Weights of a small GPT-style language model, trained from scratch on English Wikipedia: tied embeddings.
MLP neurons of a small language model. Each row is named by its layer, matrix (up: input weights) and neuron, and shows model dimensions 80-271. Each number is 128 + 32 x the weight over its row's rms, rounded and kept within 0 to 255. Numbers have three digits each.
After each neuron's rows, "fires after" lists the tokens most often just before its 100 highest values on Wikipedia text that the model never trained on.

L3.up1759:046119187168097072146121137133121102096101151134155158130148135156089148104135135124193098174141143094125157164163132136106122129146077125135167095137130166106140132173107100121165125139169130133155223123129178158109115102105163103136116155146163129207144213090151151123197123093099118085118185129049145125149155116110094109076090139162114116129051138096159148143068164086167140089140158107139105149088007116090121120103098070054127156086128111162146129132100142114081145131136128125129104125122152131157145128133147108137048132154118097170125082102108164082216165123087138115
fires after: "20", "19"

L3.up1290:123140165133094110105145123172120101103105155146132146127116117098158123139111127183181105123135097122138142205135035091127141155168181154136095136147134172094103158099141132094177124110117117102133141160089161162105169098143081115125121154152093212121165078096118102154112146154112132120160155107171187196147143110067113130083085117137139130111126165138106122096159146096067192148169161104143184112145114205120125157149166109126146090141113136179121140106216132140131072194072121107114152113151138134178108146134077146145149164130160147109052150135132109115182115106170108107
fires after: ".\n\n", " |\n\n", "\n\n"

L3.up834:121141116097091154107152139109107165161157135125138102124043150144118143108115123109089122113128051194135137135192107088111148162113115255122143122172113116170148065128071158121140179103067091171107150118176054144130113135102123190089169086109122179113134114114133128135130091175154133118104124100105126078144119084138102112143108129141119149115115124119125103098175080141169076136112102148149173136103127113123133123152122117123161096136083155105144099105129154153123116093138126111086132168147125122133106137114165122137190097167175168136119095173186168146162144111171196102
fires after: " |", "-", "|", " Succeeded", " (", " Preceded"

L3.up617:108137093115141124125118135107052139161156081090130107084136186101169121114147130124079110102203089102051175139094093086131135082085143108112135135080133188141116187139155176049153103150132163128196150134110099081105141149133160159136143145102108101142176140126142154167062124137111145124152190134172122130150159112102105145116113090118181119083135155105178197092144147150110130154107154142118145147091131149116091144162086128076137077133142129148095101147142141163069154130130214098136139111083117168087122117049169123119143127184108200144118124171215112077178122105155119160
fires after: " the", " ", "The", "the", " The"

L3.up2792:100169145102141151171145152120118161153152085124091095187124064119102120102148142144140109138129135103150141118072184104150108122085110134057122137141095089092110157125158155125127160135129169127145127115138123136117145134094143148109150163081147116151157143083095151181184164122172149154139135132118133081071180108102167120147134118151128133102026178107098141162072139115153136087141135090146144159158097180119153156130209142096144174118086124167126129124199123141089107139127168126146117125068159093147138071062125146120124175057161181121115102085162147091130128085115129118
fires after: " |", ";", "1", " "

L3.up1140:151147114136092097120070062142087183130146169104154115162085110116102134157138162123128109102071136080102100105122150109242096176075089112155164105130095146150054128200153151167165114146028107155033163110190095196179096100152120123149157070126112184133139128140169134134114166158087167118191109164166137096066121148124137116068091086073169137133142143108092073158171060130050205118185108141094112150132143167074193130068122118157140143160138112111153076091077167137127154124139139164199086128104141118082080195043122154174115060105137118117142148166145061125125122113147127095
fires after: ",", " ", "°N", ";", "-", "0"

L3.up2505:139047092124095095146101178190078139133135135125125127143106149157178064106109079160125121158111074073093151136118140087131146073119102120123138099100114103138075125110165230105115082131154106035083116174102159106090104085207110192136115146126173097176107114140108063130119149116143114060091120143129163116141197160151141158128191152146111149110137115106124129125148116186134126119101114099166073100206091126065166118109125111058083132099151119106101037108198154105034111157167158125131116136143085115133182184085106147127126115091114172165130104159189100075168139119115092136
fires after: " a", " the", " an", " The", " Every", "The"

L3.up1948:145168136153049140121148116123126108131105165116198198145131133070186115086098115063135135047154134142055059152128122115127120153168133148140139135080128117106080137113122200173126136146159154136102153119192139147099141042136111135092085162127122175134178106150113133145210096139129149155119121094093158131131086039146160089156120082160069100054205128154148091172110102127087126177152111125137094157189141105131121194082122131159153120152121145160094123118113105124184182186119094090135087104120100097179177116123125144186147082181177146127092136183092187088128138158113090157
fires after: " the", " The", " s"

L3.up2803:143102163168084168147092126122145140136130136147126091180112135086094106156179141150165106052128113151149115115153161127108110118111138139105155108114134119105159138122111145225089093092073079151128039122120097165101121152131180106167143178106196159200113082121080158113127146173133135095136183142124186138176144109142146148121102147131121089080153160083118127164080189164173089099137173141101119173146111130129148114096145161156210104131119164114121174112149184104114116161131147164064200131126118106119176199114136153196183134119075096190144110165102112152183141123161119155
fires after: "|", " |", " Labor", " "

L3.up2844:148151118113122155081140106133152123109164117102110080099096141158088098160109117130123072134150164098131135160062174146147102141108138093105122133154140152177124059105089227116115119110096122151090159085123097122128078121132095159131144159149139148114147112137135103130134068140110115157122139115076116108140132112051157175119151096175170143112139110162168179168107172140150154104123065099147172116058136151089088125148167103148131105134114174085086143111114156108150194120183107132144094128141135129078101092120157094130187087138193119088121147134113126148095121160157170125
fires after: " (", " "

L3.up2805:149104176148136104158143148172105144147176149138124166090112128134134102132132151131098105149162149125144095131176107122074108114186128162168107116168146129133097130089089099155094198138128204066140179128077132146132168096136130122128124117145126148083115138158144088129144104152128084047177149114166088168155109102170153110173157086064108094049113124146119079138097119155104115106038162076089100156122147147161183139100112173159145151106111139126119146125096133104132160105168182125143146129089118136123084114105119159109104157158140165095143126069125169101157168104187134129
fires after: "."

L3.up1967:130150117149096091118085152130099111145150140122135145145182132117088141179090068128155177152161125120114141144160110123089092094109062146115150105167224135000125163147149159153201144150120152147127165123157192106094113157210167128138165099093097151125101139083143117130206073165152140124098161119116106177173125118144136147150159111170113129079114089129101129136066128104162130103140070123136101080106133093102119161102113122160083144091093086189088126192141105191124125112114104156105139134137160155122145064159093122128147142097096156082075099112137154120154172121183180151
fires after: "19", "20", "18"

L3.up1816:157111060130090084105105113160152091094156061126168152121149131134136141130112089093122150110144131179102178188167167110096116157134137097140070155132153120125096107118141146100176100132157049092131133108135118208148136083133112110192173178180143071079111115186112153191133104117147112151139121092177169073158147193133135121127089112192122086153115183155158125088185149169161125129116112113124117160144104081133116155139165159104150126147154126120110141153153134087093168175126181139109096152133195135168149149127192141109103116096106111161128104171144170137129140108136106111
fires after: " ", " D", " E", "|", " ("

L3.up2708:128116099130128147087133146086154118102117160124163142156095135090135132098107164127130103105125123159118134131097132135108130092136115098107178098120069076137132134136126127166111136154191097206175134157086119176156102132079136150062116131091143103128110148057188146138123103128139153097233101143110153124086143135155165107115248158112129128124120192054182116070152125129081096107107112126110160157126071094140089152141173136097122109033160115107114115110132143147075161085091069116192129128090139101177123117098152078116129077122131185105087088140088124110096095123073064191
fires after: " |", " ", "0", " positions"

L3.up2397:170183156103145138156203172084041108149128161122094133111118122125125116123129106153140058079129157119129142151062049138147139135129119146138139135147206164147097080147134130106078092190125112160146112098110105189065137100159114155124097105093070101130173094104171124186117118153112173163173159121142134112154180128202163096153104125162101125099171138147052134106178110134085151090128156133114150109129124159121116200081145135113161109144097112099098174153167152155131178178175096111137141138113085115139125098097123163142106090124081149089096174081131091131102150159169139148
fires after: ".\n\n", "\n\n", " |\n\n", ")\n\n", " |"

L3.up452:108116114143110102165165193137071115113136159134178164174147151164129152161071149137157152184106150172158092109106080109196165140147120115154130131149106128142086187130141100098140131164159138107096131072115211123116111070122107093084121103120078123150168210128178158114048124093078087151108109148116148159112093160065133114151103119151099151143128099132134123146152105099105104158166121164168122084179140106160154141119149128125114086183150065145148132143133147149131119080082178101146100093156058166148146138147111108114145159106119121079096090114141155132123093208132100171
fires after: " |", " Z", "+", " "

L3.up1401:129113117148089127121099099141132128099159118144115150116134101157156120170173135123099083110088189113180105163117081110126136152086176157180101200058094174163117100152117106054184136146061145182108137110143091123153151144141124096113149146080114169164132179133145163131096097108146137159165174079204098148114143136166134118074181168093147133105114129141146115075203139176073160153165133075135111121179126108116170179117150168180179142133115113096094143123050109114106184108096114137099118139152171103077086122142147132159046110080111150132094100117153107074099124164141142093
fires after: " ", " |", "0"

L3.up327:129138132164121142152112127146157126185108137108121152128122156143131057105122099136108147056139124090104102141146098179189109097125185141087149153134134097158192147162116100133142063101165075106183110125140134132138078102137123158087042121070115076131115195122157179115174124108108114139107110088116130133107164138105140127159144126158143149148096122121123114140152098083119142165136141160123092138143181119117122146103155127100096132112130075125148102155168138141115133100191157176080170165178077150163193116079150173132071088141168101129121101162143165104153149134135158142
fires after: " in", " In", "form", "In", " at", " to"

L3.up2299:050183083152136095149123155110121056132121222152146138144141144157092112157076112128146200193144139166128111093084133144105156132148095134128116103134123142099151109111124127145093076167134088166126173075109088137126124129085112147120140151127175139118133140125129124187148138089111156126144188145129092095166159123110170161165125156131146114169006214070090095119095158159107094138033110153107152126150092115128100133100144095153150158146103131149143136100142132096178199096093144103133119099215057082152146077157177129108113128111151152144095160121130171157124154167092113100
fires after: "20", "19", " ", "–"

L3.up2378:103087121150148187087136095095164133133118145091148171128151098106125099087123112128121174144119118171134204127143120140090033140154154121142158184131178131043049097164139125122138102057083105106141108168102114175160106156129162099119108163141122088104190134131093120112164147169129122116131110149162081094139175136139120179103095107126056162123087132124133147120094105095163189163105181093136135088096167175123123125185255109080169154184150122121139127092136134123117120137128090151102141171150122114125143145141064137137073162095139203118128155073132135166125154092085158106
fires after: " |", ";", " October", " January"

L3.up2867:104158158141101160071063127141049175149169135131125148148145121159085135117126145134139115195144200126149103190069134044095174130133112173159090147105116148155080153144101176153069106187129141076093166136122127109128108142121097118119074152082132155125145098160119112087127174134140138159091168158121087048171055114121141133163132137175144114123167126116097139126138101141110139147134090155124113078124159111112252107171136122171072133161113144156128106144032138153056168114150115091153176165160140149124144116150183124155137088184144130110184117131171124160173192139115183092
fires after: " (", " died", "\n", " born", " Peak"

L3.up321:102072134221145158126172150130136146158140069106108102192196113098112134135172135120114148152103158089155153139111138134117138164102120177137070058114167112083115133170081156164151156116039106151017112091173156162179086107171132120120099129116159148155100099201132137093152103146125138171123120130129148173112150144114158121117186073101146117122179161111074132147147122147171102105084108132158086121088130114116126128144103150133100167141152137141160118085139117172125168137143091132105171119141087103068138153160137127099118175110109120128166133114176092159149217134126143102
fires after: " |", "|", " No", ";", " ", " Chev"

L3.up1776:135146135153135082127146120122171170087086110142186135148111086129090102110127154150149124099164154187160144097185150120145141114128115128164094175223159136138142141129132118083109145127126132135177064085127110075133144075165105165092120095105148119159125092124057085157108140116095099085081131138159168099106189166136139152111143220144118115177150119176176141107134089112125181112142105155175117130175138170135093108097091069128146109199106110105129156128128127193125136123136162153086072150103061172139140110124098141119127128111109109120145114150153162165129111124106102145
fires after: " ", " −", " v", " L", " H"

L3.up2107:200093148180117148140100132158169134114116122105159148130118143127101114188135115116124108129122180135160165152151128119108136127109092137116165086141129119113137107110088127174153097115164121136138143089175072152158156139126090142076116106143115164168112074132133108139161146118128121180159138217138144123143107121147172138139111088114121141117119126113160202123145137114155103115134168133106141165110165070137076147163110131124109136161094120082129124104148157071124165128112116128087114147122100086087155115119159137117096087138131132127170106179180165126123124026100129107
fires after: ";", " D"

L3.up2220:134147129136077149152121087126124095124126179126178169125168146044171177187092127091108142126119108077077164155143165127119129112143124191116165132088140136123163149123125178149123135107141156104114129135192113151123098109200093165091118177091162166117105155105131102118095087182159079134156099132236160160143128115104110101089174097128104146073127029102109120132174108106095098086152184157139122121154137111158148201147105145123118123099112131147119093087125089098168139076160114188076132111148172119180122130162127180145151119161154137133096128098120157091119127143164099157
fires after: " the", " University", "The"

L3.up546:123157123085101108120128109136113144148173158112094080146121092184143129121167088173141116117127128124114142042131152206074147203034139149098152111121117159125136133147133168102121104134108144155057127143151160094139119093136075141130135129129081060144212055122131153143124100118146146160127140118152118065060137132177138153100136132119161123135121144122078122135221144084091128157109111114152113187151114138090147165116195134140111147092107109101147105154103145136164144094144147192119129174152118148154170140095106167188136107122091164118124206121176152119161154141131100154
fires after: ",", " as"

L3.up100:140109174127073109120119080173105137148149107078154134080133186153106089137105064099178102111101105060121158144106134140092105152117125212109088175101110089116107118152113175164174155110087165151074070147049161112109135131169154123126119117138157081182151105107207133189092083087176110148141131159151152143095098125151084146099089115152117103137108108130171189124057139092115135114109110129167125146142107073112117110132179140140088120223136134086130158080125152107160132131153094099141116214160154137137147137089102149065128141107137127153106100161116101103140119120098109121
fires after: " ", " was", " born", " (", ","

L3.up2850:085174126145108140130126115123085145063148079158147146068130207148096143141118154158100093164154160116120115162134094093126143140087118120129156126124105131148112113181138123103096104131092156116105147157108114155201087131151120133136136083098113155082159151128074148120119119154129128163106129109156159177149154131103117109095131119144101171071120150107132052121103099073130132191103140106142139101111140179127135078115173104121119122153107132154107146094109113112147137113110103129064124201173118167119145143093117078101128053089109089113117125163108049112122146135158096094
fires after: " ", "-", "–"

L3.up2022:147167138190087148063113069120090110094134145152150163124110108152110138126160117114152133143105120125151131115073092120145159133145154120147130108126097146153152132107116080116145137092086107152143106112206178150136160093133151153129116111134117164128150087148147120167150146150106093141128178112122105118133170144115122110153129135155083144173161155168094143096090111112099188201060134155147121133189137218152180111110108207160100163124122141120139119105133175142204106126133115113089048098139133103179125135096121160152166098112116206109154102159074095142065164129121154038
fires after: "″N", "-", "°N", ":", " ft"

L3.up1475:156135132169108115135089087082117153081111145141152102152120160158182094110121142174149110039144153136115152140125134090151112082118159158087102164112075128124148202110103180081082178149077120127143101116207103133144114137075120117111164117107140110147109121103145077153139084131103146150145098100129161181108106117158153139125132159182160105111136141222145115116159118143090110144192130122096084134112090114159085064099132112115110135155135141078143132101144145094070160145096154151141110220124098118150037102107124151109172086114194132113166133089138144164147097068128088136
fires after: " ", " —", " −"

L3.up2714:113135145168083115126107105123153144163147138157134063086154134162063127067134160101122074120103097107124143079144167194116101164129102158158082210091119146142137057163107121062126121121144195071137092202083103121182135155154103140122147155125155168100156117163146108114165173150113089090089123140112133077160106080203149100173150085092124074119137124127126106107107091138092105174102169121164149117119115121148106088131178100088188109136096117086112112197048096144126130068162099132140098092129127087161095136131171123107143155157173096088150152132163140109140100063134096122
fires after: ".", " that", " but", "2"

L3.up2757:159121098183118163117188113162212173135114146103113154117122117111183117128085125128103115116133125143155139102080174134161154114185204112079143095140119163099074165089138110138110107118133242143147163111134162147053100116109156155172099080112162080137076089117079147120116145151160087073136131094138145129086114127119185179123094093123064128083131159164156130151085126126131133169124157086083131080131121188103159131160179156137164152157144153144129109151121050110144142125158179162154190112162135117181118194136119105123127140141101150090153149044167153134129191152112085105
fires after: ".", " M", " L", "Y", "M", " began"

L3.up1314:089163145150190141121194023149145090069126100109126119127124148118155109119129149156047098110169140160150108163106177086121113114152106064200155037158129131126086169126093115191145119169069126136177106118203139134128154082141112127066108099137072145152155126150158105179088124110147106143102116114119118146120066096103167165137133103157130095090108100104135168092206135169171129133130108111080108166086101151126084112123123121111173118099120100123114157134124167120184170135090136100165140133124093102152157118152158165151163114142120149134088097153138098110140078135136113129
fires after: " ", "–"

L3.up2368:121112142118116093135134067103132135114137177127130106144116191100137082081115093133119120148119127185127150168093137098166127108132154107135137168161150121121115092062079131140155142134119120096154148110102169120093127041165104126134137067111074103066111166138149135140134117156129141181119117129064109063127105191181160117056176160165105102227129117163135097125090067126182113104143135159136127103169128109092154079179140107121139085166071147107165063146100111099087169137154199100090143138105126169155180128109163158142101098132062158066056126113101130104146096055103141150
fires after: " ", " |", "-", " were", "–"

L3.up2743:124109123139076123119121046128166131101120162115128114137123141167125125139124137089123099169134174172150131141151139138197082134131124139133142114089150162142158117197133226119073149178128161129145178185163148168163146141082111161113118100148106161131175152109121111168175132084097102103154133105140125083149086093167127166146133096134131092129071134115154136130087164155137112081166115094143155102161132179128125100153066100129121153200148124096083126073133134164110101135132150109110133151199160087119119114099095120159171144143144130147097121208156086114123179127135157128
fires after: " ", " (", " |", " on"

L3.up972:180160071094111139065124125153080116108103117162094145112055140180201173152138070104126129133041075135162150103149141156135150105101148149132161177152108132109056156141101185098147124151195153130143106107091120111065034137146147145165124102136159139148112131118177104188158157167157107087137145160144183119152178108151136130112077182160142105142129133080124177132144116154156129117177149134153176109137095081158201144160152111171118149160123158166096114151120121160127083153131161176100110122174142150111124122155178080125091076182079135160136108087144155112172118123138179064
fires after: " the", " he", "The", " The"

L3.up1551:112161145178119112092143145143133100144165119161176124129080195089143156117105119073111133108159087108102113112110151120166103153128128243161145125087137200106065108087108112138082168123100128080178120096110175185118144104118142141103132185093121168138085158109113156176222087115087116127146095118181135151130122079104185138119129097115080198140165132084113154123145149135037174141120147169163130145156127137073119122143124144144131089102106110180121034119148106135116153098075076154117134121129104137156178185161098158134112137142172123148120178116121150109174106063072080185
fires after: " the", " The", "The"

L3.up2613:101124119037168102095136077091138159040098109116106109140099104172151159182092100098121163133156095172150172144146147100105194134141102138141163175109111133144097120126136104108098116070159233166144122072092148111095132187111118138132153165131068086201170170157105093094138119128132200106096145144165083107132114087181125154133144156133105134134096128150096202183182082082091066107067106135177159171143129107119129158102108084138111128132092167124164103106190102123113143155115166140175185118128145110161150058077085098146121181111171186096098145178190057159128102192154149114
fires after: " ", " |", " Turnout"

L3.up535:190087106109134097120134149135148130147090090156134123154114154127051123120109123075191181165162140092212179151102105113112122130117135124119097141129137133088149150128175115061139186131149156135199100083124078130191146116129116148153130158149102078104119109199115131105076111156175140079107138102145114146122154119128148095158159151107101051136112149115181099164112129160113245113136097081144137055162156127136147070144112102119148141130155105141118071192133047140141112162107133191108136138158134140171100143091134132147072148168152184070160157144155116131146150180154149176
fires after: " ", " |", ".", "0"

L3.up2070:140161122201091175147095071142146044169142133087183131177158149100162111145081062142165122175100079147087130090137116127156147115095157088135105130192147079095111121128149130163163158132123114047122147148115155138099147103161114123148096098152128046072117128170048174182143136151204165130119155133142156110149107109181108137127113136129098144117087120126060123134121151149136124131138135175160134104108121100113136135135087140129125222150170139137130136089134103099095109092186144147127178145105037180184129161081149147110144161108140077134095149108141118125128107097174160093
fires after: " an", " a", " A", " An", "A", " one"

L3.up2067:102113208168131192075104120174116137124057121085181161119111168107149099095097075107113122153152083101131178117126123142109106094149218123119139142112123089052146188196131137169137111123128137109163139167113146091143095197101046123100090137125203102173153143161098123170159136137150114100152134096136130134053135134156104122167142103152155123132109151128124087158113104119121124145151157182110094151138150188159104162135147106123124146156126092121092134160138165157108121091082175139128061130142054114138145087082139130114132139101137114053167154146168073169226182112110141061
fires after: " in", " In", " at", " As", "In", " to"

L3.up2866:163127101154094172187152190098214101124168155118149123101086119102151200176121114126142126146125118153123059079100094065116162124131113170166101151150088175097122096183123099105158115131105148149177154083142127105105172174114141090094082202088135139179129096129106127135081148095116092146151169105128166155099142168134131123107120120169103088152115132102123140157123106134147125131137161168140099179181154105117079120158190171201104148117109164165095148158147128186104181141107108196090108129095106173121066167141187128143147158104128146082128123092115168169157176109099147120
fires after: " ", " |", "+", ";"

L3.up1857:130105098143136105101199142167140118158143134086141147115097140058136116186112113162157124127162117185119101149125146172090151139093143103152139158171129141115090137132106210158132090157177125090093074146140136083123098145148123197146166105132112101109169159099131126108165184126148170095074131163124153062073094096145139164161126131141100151034147152138127150141154155102110055164134145145155112081136117164158142109141137115118168144139098156087160131121133154126129105182096100080123148155095133173152150153099127115104133108135116082124100130134146126136123160110092143121
fires after: " A", "A", " a", "a", " an"

L3.up17:161145106126150120121162164093135131143152160137132103147043140137100129125095079128141154062124158182162091134159131169240120088130074149140150097102099090130141157222154107052175165114212124037145123109130130179132098115110116140105125126103085137129123160144162145079097101073081099107135100171156135131166115161146097123138121091108143140102177167073115105108131101108133127197169160126128152149117116128078135172115136143130117133134098158121129181121091145119157151139092139117126134088070111149100175118152146070097129112121144141134172111077068116116074130136131177085
fires after: " |", ";", " H", "1", " "

L3.up1437:126152118096112180130121115141127161132075151157164163139190128079092109118119185155109138181198100102112139147146076086123130150143156104116140123122126141129047122111124086109142125136114124166123155151130129112117121155090159137134117147150118149127128101126195141118143150068161156149155133103104076142107180176099132173095154142144127083059060110164093151172140126110065163128210146122099179102120134169114135126112113172123118073109132081167114114091206185163139113125146119115059097172087091129162131147138040161110125117135143177172157165104149121115133053136168097086
fires after: "20", " ", "19", " ("

L3.up2268:112092133116121115154124095089097111145171136164119108134152168146184137093132173141089157148112140112112082136088122109170119125153144144090136115128112170138194138203099113087064137086104124103127123185106125115174106152123100164129147144147111206134107119168100084172135092070061123160142119161212189129171195153107099177148134105175164147114117171133088167193131110044112136119104112177252177114138110151167178153118110134146111058141085146130146178125103123124175158134141109156100121147118176129114097098117099146137101107077150091113091167080156111074185081178151166123
fires after: " "

L3.up2089:169144136115176149074091081105125143145125093143141100089090136105102112091146129142069131178118146120137154112124099085145146127129122156201125099085122166194167144133100126137198115088138069057158132128154096126109110130107168143095142112139160108121060137109127094151126184118149129126136131148134103083098077145102093092137151110154116090136150116066144139108075100085153116117090138168134159113139078148125129093150102108149111136108066146132150118131165052142121160144129186147119120146083129137117171103078152121159106103079168184183166141134119110143130115112083194102
fires after: " |", " ", " (", "\n"

L3.up750:079101146141135127195157141167148127117118137142171120133173122110088116133151119141126100119113145142157138149119104103115109125140138115153077169130090137122157183112160114147132149097162141158105176090123131085157143103123106188078116131137189100133062164184119115134180169116052140107113133126129175161092094086152112156160103125146106111097146163130135136148200152073059126095107103104112111193161155160135142128163114062135149122152153132145129157122094207186163136119131063135110151194180117165159187058149158093112067074136110098155129193110147121133119111096133119105
fires after: " ", " |", "th"

L3.up1106:141096146108167154193148149135082099129138152110149165131101140136175153169093130118159127167138191099111116134102181138143153138082163160098152115172129110079109109145065114098090152149033159099159113108149147139066095121049107095107136103136132108089097124107124131174134124151133170128121107177142094061158160150156097122133128073139128113138086081121081126165114162158174102160088150160113138171098131160072141148066114170114149106118147112110159131115168165115113180203130148091160166148139153141183136110109095088089103192142145143112123192136108072106202170070094199133
fires after: " A", " a", " as", " was"

L3.up1271:089154120145114085085100137084105155089145031175124175143202149092117157065126165111075123153134131140099117143086049072149166156113124120112148172134127121168071123078120102094126120091108087130057153016129163106128141118082129120122107177123137168143097106219115147115123053092160140182129136103073115140191150151173133094157130161067142084138112150111137090134136128147097076170145112074115117142072164154132184097166099138083090139104108117123131127101111091163158100136120079141121196135147110111085122131147182127103112141116131131139158143131133159115128148102128165068
fires after: " |", " ", " W", " L"

L3.up427:147097158211127063128101148160112129113098193141133196147140107101076128175118077146084096098081183076144168172069124122107161099146139125122147163102090114154110128104157143119076079158136177135062100075140094078135113095123111166155107151097113158142103106160133121087153171107114181124175072106103101065111210100143137133099209100156192102165124157115118145145174145122137140120132131174135111105216129154162158129151148129093096112112139177061121122122096087086079156110116147135158126135106080153113153142134187161165206107117166105149144134128094166159168124100076155096
fires after: " |", ";"

L3.up418:166123108086134144124161172150156152110116100122123077127112096159112125128136044176139097122108059126116120099080141149082123112061068142160122062075100157146104191164164111161165127155101133178172155133188143113119183180109118145131118201153128121141127081057153131073129062137133120075080130116133120086087083104150151167099161086123174091164137103162119141124158147085116160106152127124078045155084123145084143151188104126173192131122118146123110132069094127201089130107099158124103146145113128145140125115095104108103138076089127118141174119152053170120202136128103151121
fires after: ",", " ", "',", "6"

L3.up2841:149127090123152093094189171108116154153126134082147097147162164109135137183112072184112082104112104149112164116121111091130123120075144203106137114127123125115133104154075146087123137114158138166135111165150117165092180084162131166189145165128115114124125149130141109106144120109158126171153144115063129157124101130147137135096125153120093045084107151152101077157067151130136132185167149161137126164175112107124143096115166150132167162140169195178109063076108132150189106122120134134066172171123128127122204187168148126221160096147114096114163113099141191143101124159121079084
fires after: ",", "B", " along"

L3.up1661:127162156114131121099168150118191162186111159132127100114074092141127166126144105039154153104119119104102185142146112147131123120160154085085112146112151124134095086115130137082165120113104117129141124125130186155100125170143104129127121185141154088128158173146143144144131127084136150119190117143110111193134180089145109098096093073098146121164093137166147142137178128131159163134141101137151114102157099104163196070152168109107128164113150150169118107114054104168120129131109128167140084070075128101060138152109146094129140117122221094106105129119106120111128116093146105186
fires after: " |", ";", " ", ")"

L3.up351:121157118153152086123111172123190104067118155124071098178158148105117118167129135149147133111173162138161084104133137150100145105094222190106134120157123096129119169109123129143117059077117201087116091208130107078104078112125111077155157227096073177127184112106135115151125148155095119165041161145138095195111100120146137100085090108106140147122129139137182124131110142202109103116156092079056117103141132117148127092137091107077160086116139205117142167132157171117118098123143153140152096104113125103113114141095099154059122089139129127173124105122133076161164147139094164130
fires after: " |", " W", " s", " w", " grew", " "

L3.up2601:173091133176130129109151153118097122073127120182142120144097120154173102127155113100099057153150118140136133142120147129176136103171155144151102151099133148128176169143102159131139131132141099104118109133150120165080079143088139155094122113115164069023082171160093101107118144158116131207081145107078102104178122151089168121121090126084137119102144175176122176111118110144143160093103103076138120166113140097124126112076093084113146107182108106126101099081139108164084102114135111145070116126141106161176163089125091133077104213146159131159104060182113140097137093178072130163
fires after: " ", " L", " −", " +", " LA"

L3.up1915:132108103111134148087137158136174166136161071147167152108109116119128153123147087100137132144126143164079123152162093218118157111107090164109189122161181171103089125146098129125231144068124148070132077118170132109132181131114166181138145082154128084132159139083153109145130126112168097111156101161093112154197106133145145113090126106139082116125163130152124140156093142126157100106110086109149132138110163147198167112099171104106123161079132100150147059092108115151163140091143118166132135086145142113140130077137125171171165117121107098138138153147115162135132216137181135075
fires after: "20", "19", "ances", " result"

L3.up2093:167135175121163114116105170114091124125115181159182169185164119134195142110109073156105109108167115146082185129147118116135135128106126143132130086120140151128122104118190085143175144115147128150150169135180219198112137126148186128090137127107134142186184145118142117158136149124144156130115113107115152125199112086189063087166072168148148089112132121110090159074099127132123201111148086096141133092144046108092091193128134174154066134130151134138131110135144102132129109100107119146111171103164115086183136123146126143136116089129142143112122082117099135105143141154128183132
fires after: "19", "20", "18"

L3.up2154:110142157077107139135068165167112168167127164110149128124139151111169103067203117155116128122208126093149174134108123131111129133117080132072130104103134154110100125168106107106087120167179135174122155110136101134126107098129151125116035123132167082154175101139183147162149129140135113135091091137157082110079132134104146128089041113166139120067107157086143127127146101117162148093125155083109151060090147126098155099154128204078138140131103161166140146143121130171101120045215123172112090124110127153126127156111083123122138107127199070082119117121044149096137166088127163118
fires after: "19", ".", "18", ",", " that", "20"